config.yaml
activation: "relu"
norm: "layernorm"
positions: "learned"
init: "trunc"
doc_mask: true
dataset: "wikipedia_en"
MLP neurons of a small language model. Each row is named by its layer, matrix (down: output weights) and neuron, and shows model dimensions 592-719. Each number is 500 + 25 x the weight over its row's rms, rounded and kept within 0 to 999. Numbers have three digits each.
A block is one neuron, or neurons of one layer that tend to fire together. Before each block is what it responds to, as a language model described it from the Wikipedia text at the highest values.

Description: Final piece of a verb or noun that calls for a following preposition or object, mostly motion and transfer verbs like moved, went, sent, brought, arrived, plus nouns like return, connection, opposition.
L2.down2015:484484470515503497492493505516503449509494548527527520496486477490503510530529513521447473531460498478490541544455492484527505478501512514542469466512510439470472530511545469485535516487514502413528538491536459475521530496503499530468462462513482488517528503492469486455487488516529480448460525478504513517481511499535528488524512510479485505463499502468514519552509517476490540510480
L2.down2048:535501506494512484492481484477528466484515501519425449463493515494465549513501465508472486508529543509511551428484478541509491490469499438515481504519470481497521477500482480481481511489499512487501565502514563530501487485473510484509448506519507456536491481518518540479512521496502541532541467490528518468483504513519519497516513493513483481547524511471499477484452501552484487489502
L2.down2117:480484491476518476524496507491487523485518536484486488499507510512524514470524547492480497483454497509495523483493515470493475444520498497475516499481538490496510495490499493512469513521462513516496445484490475530499518472503502519498536473481478519502479517498472458511503508468521534455460440504460512474506512511482511510545487516502593493520507501458486539524479474540504475500502
L2.down2530:490504502469472402519483518538505533467487470495535485502504501492502524490494476496490497494434501497491472491460505455521485478465488527516472501492466481501502497514500493493515518484430503510500555495499485504463480469506514492498512480573524496510516503527521441517490526455544508474474500520458584518509516518532522471541498466456500554502473484479483496468525515532466548517476

Description: Closing pieces of words split across several tokens, mostly verb and participle endings such as -ing and -ed (dramatizing, exasperated, perplexing), usually followed by and, of or the.
L3.down388:426486541502488506504479535514521459505548506521496481521507510483473485500443499535513505515505486518508521501516480480480511472484558485522524540485492484474504510542483459502475494507480482453478474535522509483539506492477497483464454485543526460477514516478496486507521439485522507515544494485506541501465517520470490477500497522504467563482474509516502512509477480481480519514517
L3.down748:489493515502454483496496460477514530494556508544452457470524513471505529519479485549531503487494480520509515482477502513521503505509565408544514475484484487485525517496447485517481526507507508447498523517511480483491513465485493481492427472494482479516506515530520504520509502509509540507516502495457536486502508503440548503517529494461480486547573519482492497469455484522535520476527
L3.down1123:516505538515520472518514480509535497542508517526547525527496504464522482482477502526522496496482560509505532523460501496526474475469516488507494509501489471483467482523446503452488510500470493506523461464476544479524480512492482470494471556475514516481468522518490458481492517495490503506539526542528496517522538502539468507494499523480502526513549479515516498517519447537495500505514
L3.down1453:520505550498477498494494468465474467573491456532517503455504507517474439510481448520529492460477507510513541522487493556468504478533481555456479493503487510515486490458526511513449512494516497510489478515454504498509478486481488515463461487481527481438491518496486532505529488519443498496513516464497501516484522504480473511515515488463488488507470494465516524542499499497495463481498
L3.down1594:474507516481480474543524479530496493520519527529532511471459504517510500527515470551527515528475468495505479520470469487510469472519517498556485497487499468480464511501502517524498486534503519500545501530466493480498503475504517487497517540485518514469509505560500466493505418500497539492509480555522459502478489550499449462511497574443485513570536519547476511506505464501470511519508
L3.down2001:504481496527505484489512504485466484443503491504515498506535477525431496514487467473488476447468458527499545533486477513506501523522506495487524521491486557499534511506523496522524527464503496471447516527526537518553528529468511485475488471514445531489506546521451439499515466504517485540481496540518526475487489523481538465469500499495509498481488544471529478552507510496520496472519
L3.down2011:505507524466506447492504533527510527516493543599487510508478495531495475505483519506507499507479517516509516511508505467501481507486501515495536484480499534483526502468485474522448513497500514517485513509493480488494510561512493507495453536494461484515503500512475500484518490473481515542482502577471491498482513533448482518491477485460490545526458509460519481505470475479494478501496
L3.down2096:476506499494485468497479479444596496512513494549531520453542499460506523495492524504480495496506535521522514459530536472506475472460506464520541489462510496510508518460486511492503484464515502544489525499514485497497478491487506482430497524500497466516501519517495497455495518498524531462499529515491522519520479465524506483496494481517488558476492512455491537503467495510460482540475
L3.down2226:479523520487534496486508513446518502524493481542575503502520513511533488516516523497506494518511526529511535472487498510499477476508510490469528513497541492507523503452497499533470481471496507514488486521526483494529508518440512499468457572488475429513500488559508509500457485446498481511460503517500504471479483492496515480494516522502527515490482469505497481515478462504521500523500
L3.down2343:525492512512492457507505491512495496535519494480502522514497506514534494508470486509504511527504531493499466486490493503507486519478515478545505498465501479513507496497458486462453521486485491560519499509464503415498491478494509488542467522480543527465500478537521440488476467513474480537536498519495497489504516543477471474505526510460499517536495487473500510546513449500456503444522
L3.down2488:449494510455482496511461450495489537542565507546515501517529509500495503509490476490535521485471493515491457471491492480526515477506506469515525524514507486495532510459492509537489515472523509507524519527481520499465464456531530475488479455497487503523510484469477524528491492521475508516515476505501461491525520489493489529504528502521499463577553498518511557485503465499529490543530
L3.down2822:495488492505511540487501521514504461493516493507442545496473507504504492508552480489515490499506505548489514469499492477514507510469530509487522533509455536518527541505509475498445492470492488511505456516516562516481493541487445469477507520539499514481530472487508531518521506515498463508473497575543475512540527440538498502480488477513457546503479506486507512484519514521502518501502
L3.down2887:542515514473511511507470507521491518466471472522505504510489521515535498485523523432511440489474532506492553509498513486476506493541506479492497493511505507489496511501514502488485489507563513524563528501521473513488564493493483466489502502486476508464531477455484528527503494506490482479471503487543519480479473507464491520474507505472507502498540506462464499504473538499503528515514
L3.down2948:482510504502476479501509508550540495474508478505498500491496496503523471506494516506476480531463503511519543480433489506432493489496503520487508520458513503534510493475548491472496477479468488482489486498527526502482465489508499528484490524490511539496473482519487504524504509482471508507472495510486539478488481470491511553480536506465560494519477528498475508493525503433475551553493
L3.down3008:439508474480510478507494486499493457524480478533541550443539496505536495534549536496466488508467515487500513499516503452476490517509504467531466488487483508484507472516480491514523497544546500481537517492506457505508468501561512496494495537530491511481504454515477497468484519505513485450480519501520537517458498500477494515505487500484474565447530494473492506551556451537499481525506
L3.down3062:514503495464500490515458530470521423496497536509522535511481483496484466466527499473491523533455533488491520472503485521494503485508521497505466481514506489515493570530515501512489485458533495499496467535482501485487498491538485480489514533506561505543492538544533492483504465507511528508488500485515551458481473528518512514538505512523474495503474474466468493504526485477509500480495

Description: The last token of a name or parenthetical that closes a field in tables and lists, just before a pipe or dash, such as ) in "(triangle choke)", "atus" in Galeopterus variegatus, "ella".
L4.down1443:493492488470466456481517477496512482510513514494485490529472505468492490504529528471503475489517542497493485468521476512485475485462510499515565478514504520522475500498513505501489476492460502474486487482545476514510461510515504509499542491519468519450535534511530536499510491490499515486503458506507533535476474502483495485525523470519499517522488519461507470515541494478536474452495

Description: Final pieces of multi-token words, often Latin taxonomic or proper names in tables and lists, just before a separator such as |, –, or (: Bo-a, Sund-a, Leising-era.
L2.down468:512494479485478511506492469549454490471495511532471487524469484496531546524476503508481501468515522506483498462506517477536456480500517484498456510491489524505494520493506495517469535471496487530484508518526485495449448490549494487465511539546494499490533483531478533503491473487470510462480465471491543471494497489490511524485505453503509524484555492497489507473482485461515488452512
L2.down1431:491503513535520514495526497503497479475523503534494486483509508495492499464534455480475492467544550530492469502522451505525497525482523521512494486536454539497496487479462518483478490501488497458467519511490508459473505467534512517498479506518504515478500480511505536483490519497477521502524492503511533504513469492508489491492497465493509470534464482467491460513544476490488519528483
L2.down2201:497510491494475472496480456508459492481514486542497527478488517527484512546490481454486492468550530558512494453540508479488465509503536488503509487492495526507484506485438523490466509494461474522481492495532489503474437501485507501480531567530482497496515505553476501504487496491480473492474475489501573500515491489473491514493494471496529496507552495455492508481498490479489484466484
L2.down2817:506506452491459453485513526523455477460537507467497492493512507498479551486545506510536478477428520524496490488526512504453466486481531480527522488501555485499459521494523492493486488540534515516488485503522503476492455509506501498498551533556494498497495532486559525498523497514519493501495485537512542512495505497449445501493479504511509495500473515463490514499484489505517498493511

Description: Opening fragments of multi-piece words, mostly Latinate prefixes such as sub, inter, pre, trans, pro, often in biological and technical text.
L3.down29:495483520487487460507517552500492500504472513498489490508483507485508505460496505499500488529545513510503491501458485489474500469505491504500500493541502442491416550486488543467507513493505507472499496473530480505519508468478526525518541434531495467468498500538434502508514468509521499503497505449493517534519482531480456504479447521472512507462497544534518471494470536475507462515518
L3.down46:468494508485479495503525491449540468510458488509520525471465534508477547496491515470500496505522485565514493494476467532476476504534483487520485519504511465518481530481546507510490500508463511554510503496534502492467503514521468538512475511511515447464515487495515511532512489499533513507494507496473473526487493522479490525519549541532497501499514474546514515522495476499478494512494
L3.down190:441501496552495483500509461509501515514482515542438452489491490529499533485500510535475507506493456504496516516459462474519485520484459544500506526437485491502512518536487503518505510506513501506481546503530507522535504474516502528444456534500510491508501524491505529502433507449469509482509500524493479486458494454503508563497521495449467471510532496494472565473504502512488483502492
L3.down256:532527511504488486505505543505504514486525505494504505528521459531499485509501466516522502463535477565485481500496483522482524447525520494510482475475498490509524476491533509501509511480533493499521489555511465506512477473477524526494528493490513518469486480487476460514491470519504470522544509487513473514519480456457474507524471475490494510531515496504477521515497519519491482452510
L3.down332:517526511452452487508497519513504456519504489543434535442446463472467495504533497508477469496522490505510574465483477532510502518515528552497457492460469496476485432527444477518492492498498491479489515510487501509515506539517489480506496473544464529499519476476505484488514467510500517497505487504501501496514517472535511495517485521508513545446442517531518505516533473430516537475491
L3.down754:436520493496468509490467504429531475568485475510532510516494529468499471522549474494466508487531532533534505530489473506534504501515488500545470444465473474456483465541497482506458479459511513528481521518490493495504551484494470520509486500493476465494476495500502462476512472475519538534494514486486512475472492521530539480502504530469465520467490503521509507499538412540535480485489
L3.down981:463484505542451508515501515520541484460539516513489507475500508512508484496547477481502506524525435500506508553483472477505469510490477531506519502510489516482465544572483495462512495500490516467494540528464498505539445499513497533459446511479502522482479476491541505515499502474459496492528499453498471487471500423536538517494505517489523488476491480475501544486532524481519479495479
L3.down1293:474470533500488530486541517484494429509494502502470476501523472548505538475495422538534503541521484555539517510526489479513514501530523504466493457483470510499500520521535499537465498504504497503457512500503482528527519464490493524469454517482519519503506495504511500555503495472531496521467542482547503491501527507482490494468527524465476459454527510485488476479495509489478540480528
L3.down1369:511487491532497527517467477495477516511526524532483525476495495525499458479526501524467505509517490440473493487500484498500540475488499521547532467493533514479522510469495507499533502514539513483543507489521521462497513476503515536455469477493494512480469521524543508476461554514483497488514505515507500496482547547482501494533508489509465483501439495503523498506511503498512504466514
L3.down1495:528504469483487502490513524508502502481515484578469489526536491484504508511503526475488509483517568535513453471515526487502519504499519495508492491531518492494489535492473479476481477515490511535489514473465470462497491472509485495496503508504473493491503496567490503519473512505510523499463458507528529515505500501481467518478527493493532495506547520499497498467479453486538489489500
L3.down1530:467536526478522516503489489500535521454516530475521520519537511529535483466490502479460476501522558547506505460493512495514493461489521526461510542486520520510485521480484518524494474525517486481485527502539423496515469540448503513522503501494478521499506487482542449509522502495484489470471514478483514451488507544551521491491493500554485492514520509483493508477490511518512513481495
L3.down1565:502490497477537517512495501475532535501483500452533495519495507497497522472487473511464508460516546519486484480511491492534521491447481515536479511496483521487465506507467526510581469495530530512488530516435557519500510486488492462512460493471512527475517476483513471519473498513493456549468539494472511494523503452502509529506514486542486508486449495512522483507547482491506500529471
L3.down1657:471522508462480516530518499499485516493530532547516503551468553517533557432508508492489473497512510498495499463451491503525501494490469496499506515501493495503519534506467521491477507496473476530506483499486447522546498503524505508507487437542491498521485457536489454537490493503471512488512503537465469490544525535553488481448477506494504498472499525483494472449487535479496510518457
L3.down2108:491526521505519498481492509482483479538507491476516493515527519507492525480497540476522508467475540531511479519486477473517518470513514503550466511526489507535534497473498514472500526521535532499493493475516514518470535519535509522526491538478502524502499494488513545497502468507474523496530506488472519500492528503517512525483462478503497446511536441475493478489503471480479470521509
L3.down2516:515513498490480469481502471468510512488509476548467529491522503495502495532494520451481486478549506528499509458492477496474487490507504506492545495497511522510501512477462513501445473518514487467471519504515477497488478497491511478480534517515469508482510472539515519511488500485501486472508470516493585525464491504467496500512515479508538510483526509435507474505532489471540449467484
L3.down2928:544511484519499464482490511562499514463509493495497503548515499475522542473515500499479509484500551549498524452492547457502553479444507492503475493478516530518518556519505518497482490516539502525489512473476541485508460438513493478525495510556494504508552488519532520508521476476534500474457473479525537528541545437508514494510541488489506548496479508513519512501484510482524501541481

Description: Main verbs in running prose, often the last piece of a split word after to, which or a modal, such as sk-ip, dis-arm, origin-ate.
L4.down1708:483476525495565475515490508530528485537469523515529495490479507526543496495503523506539492509457544463511526544499502503493492439550488546481535501516480508492505482505484491483491475526469515544520449472526484460471491488485491500472473506452502523494485485474460524499482524490488482522488496543489508545458507503528461509500512545465523534503494505476514495564496458515480492501496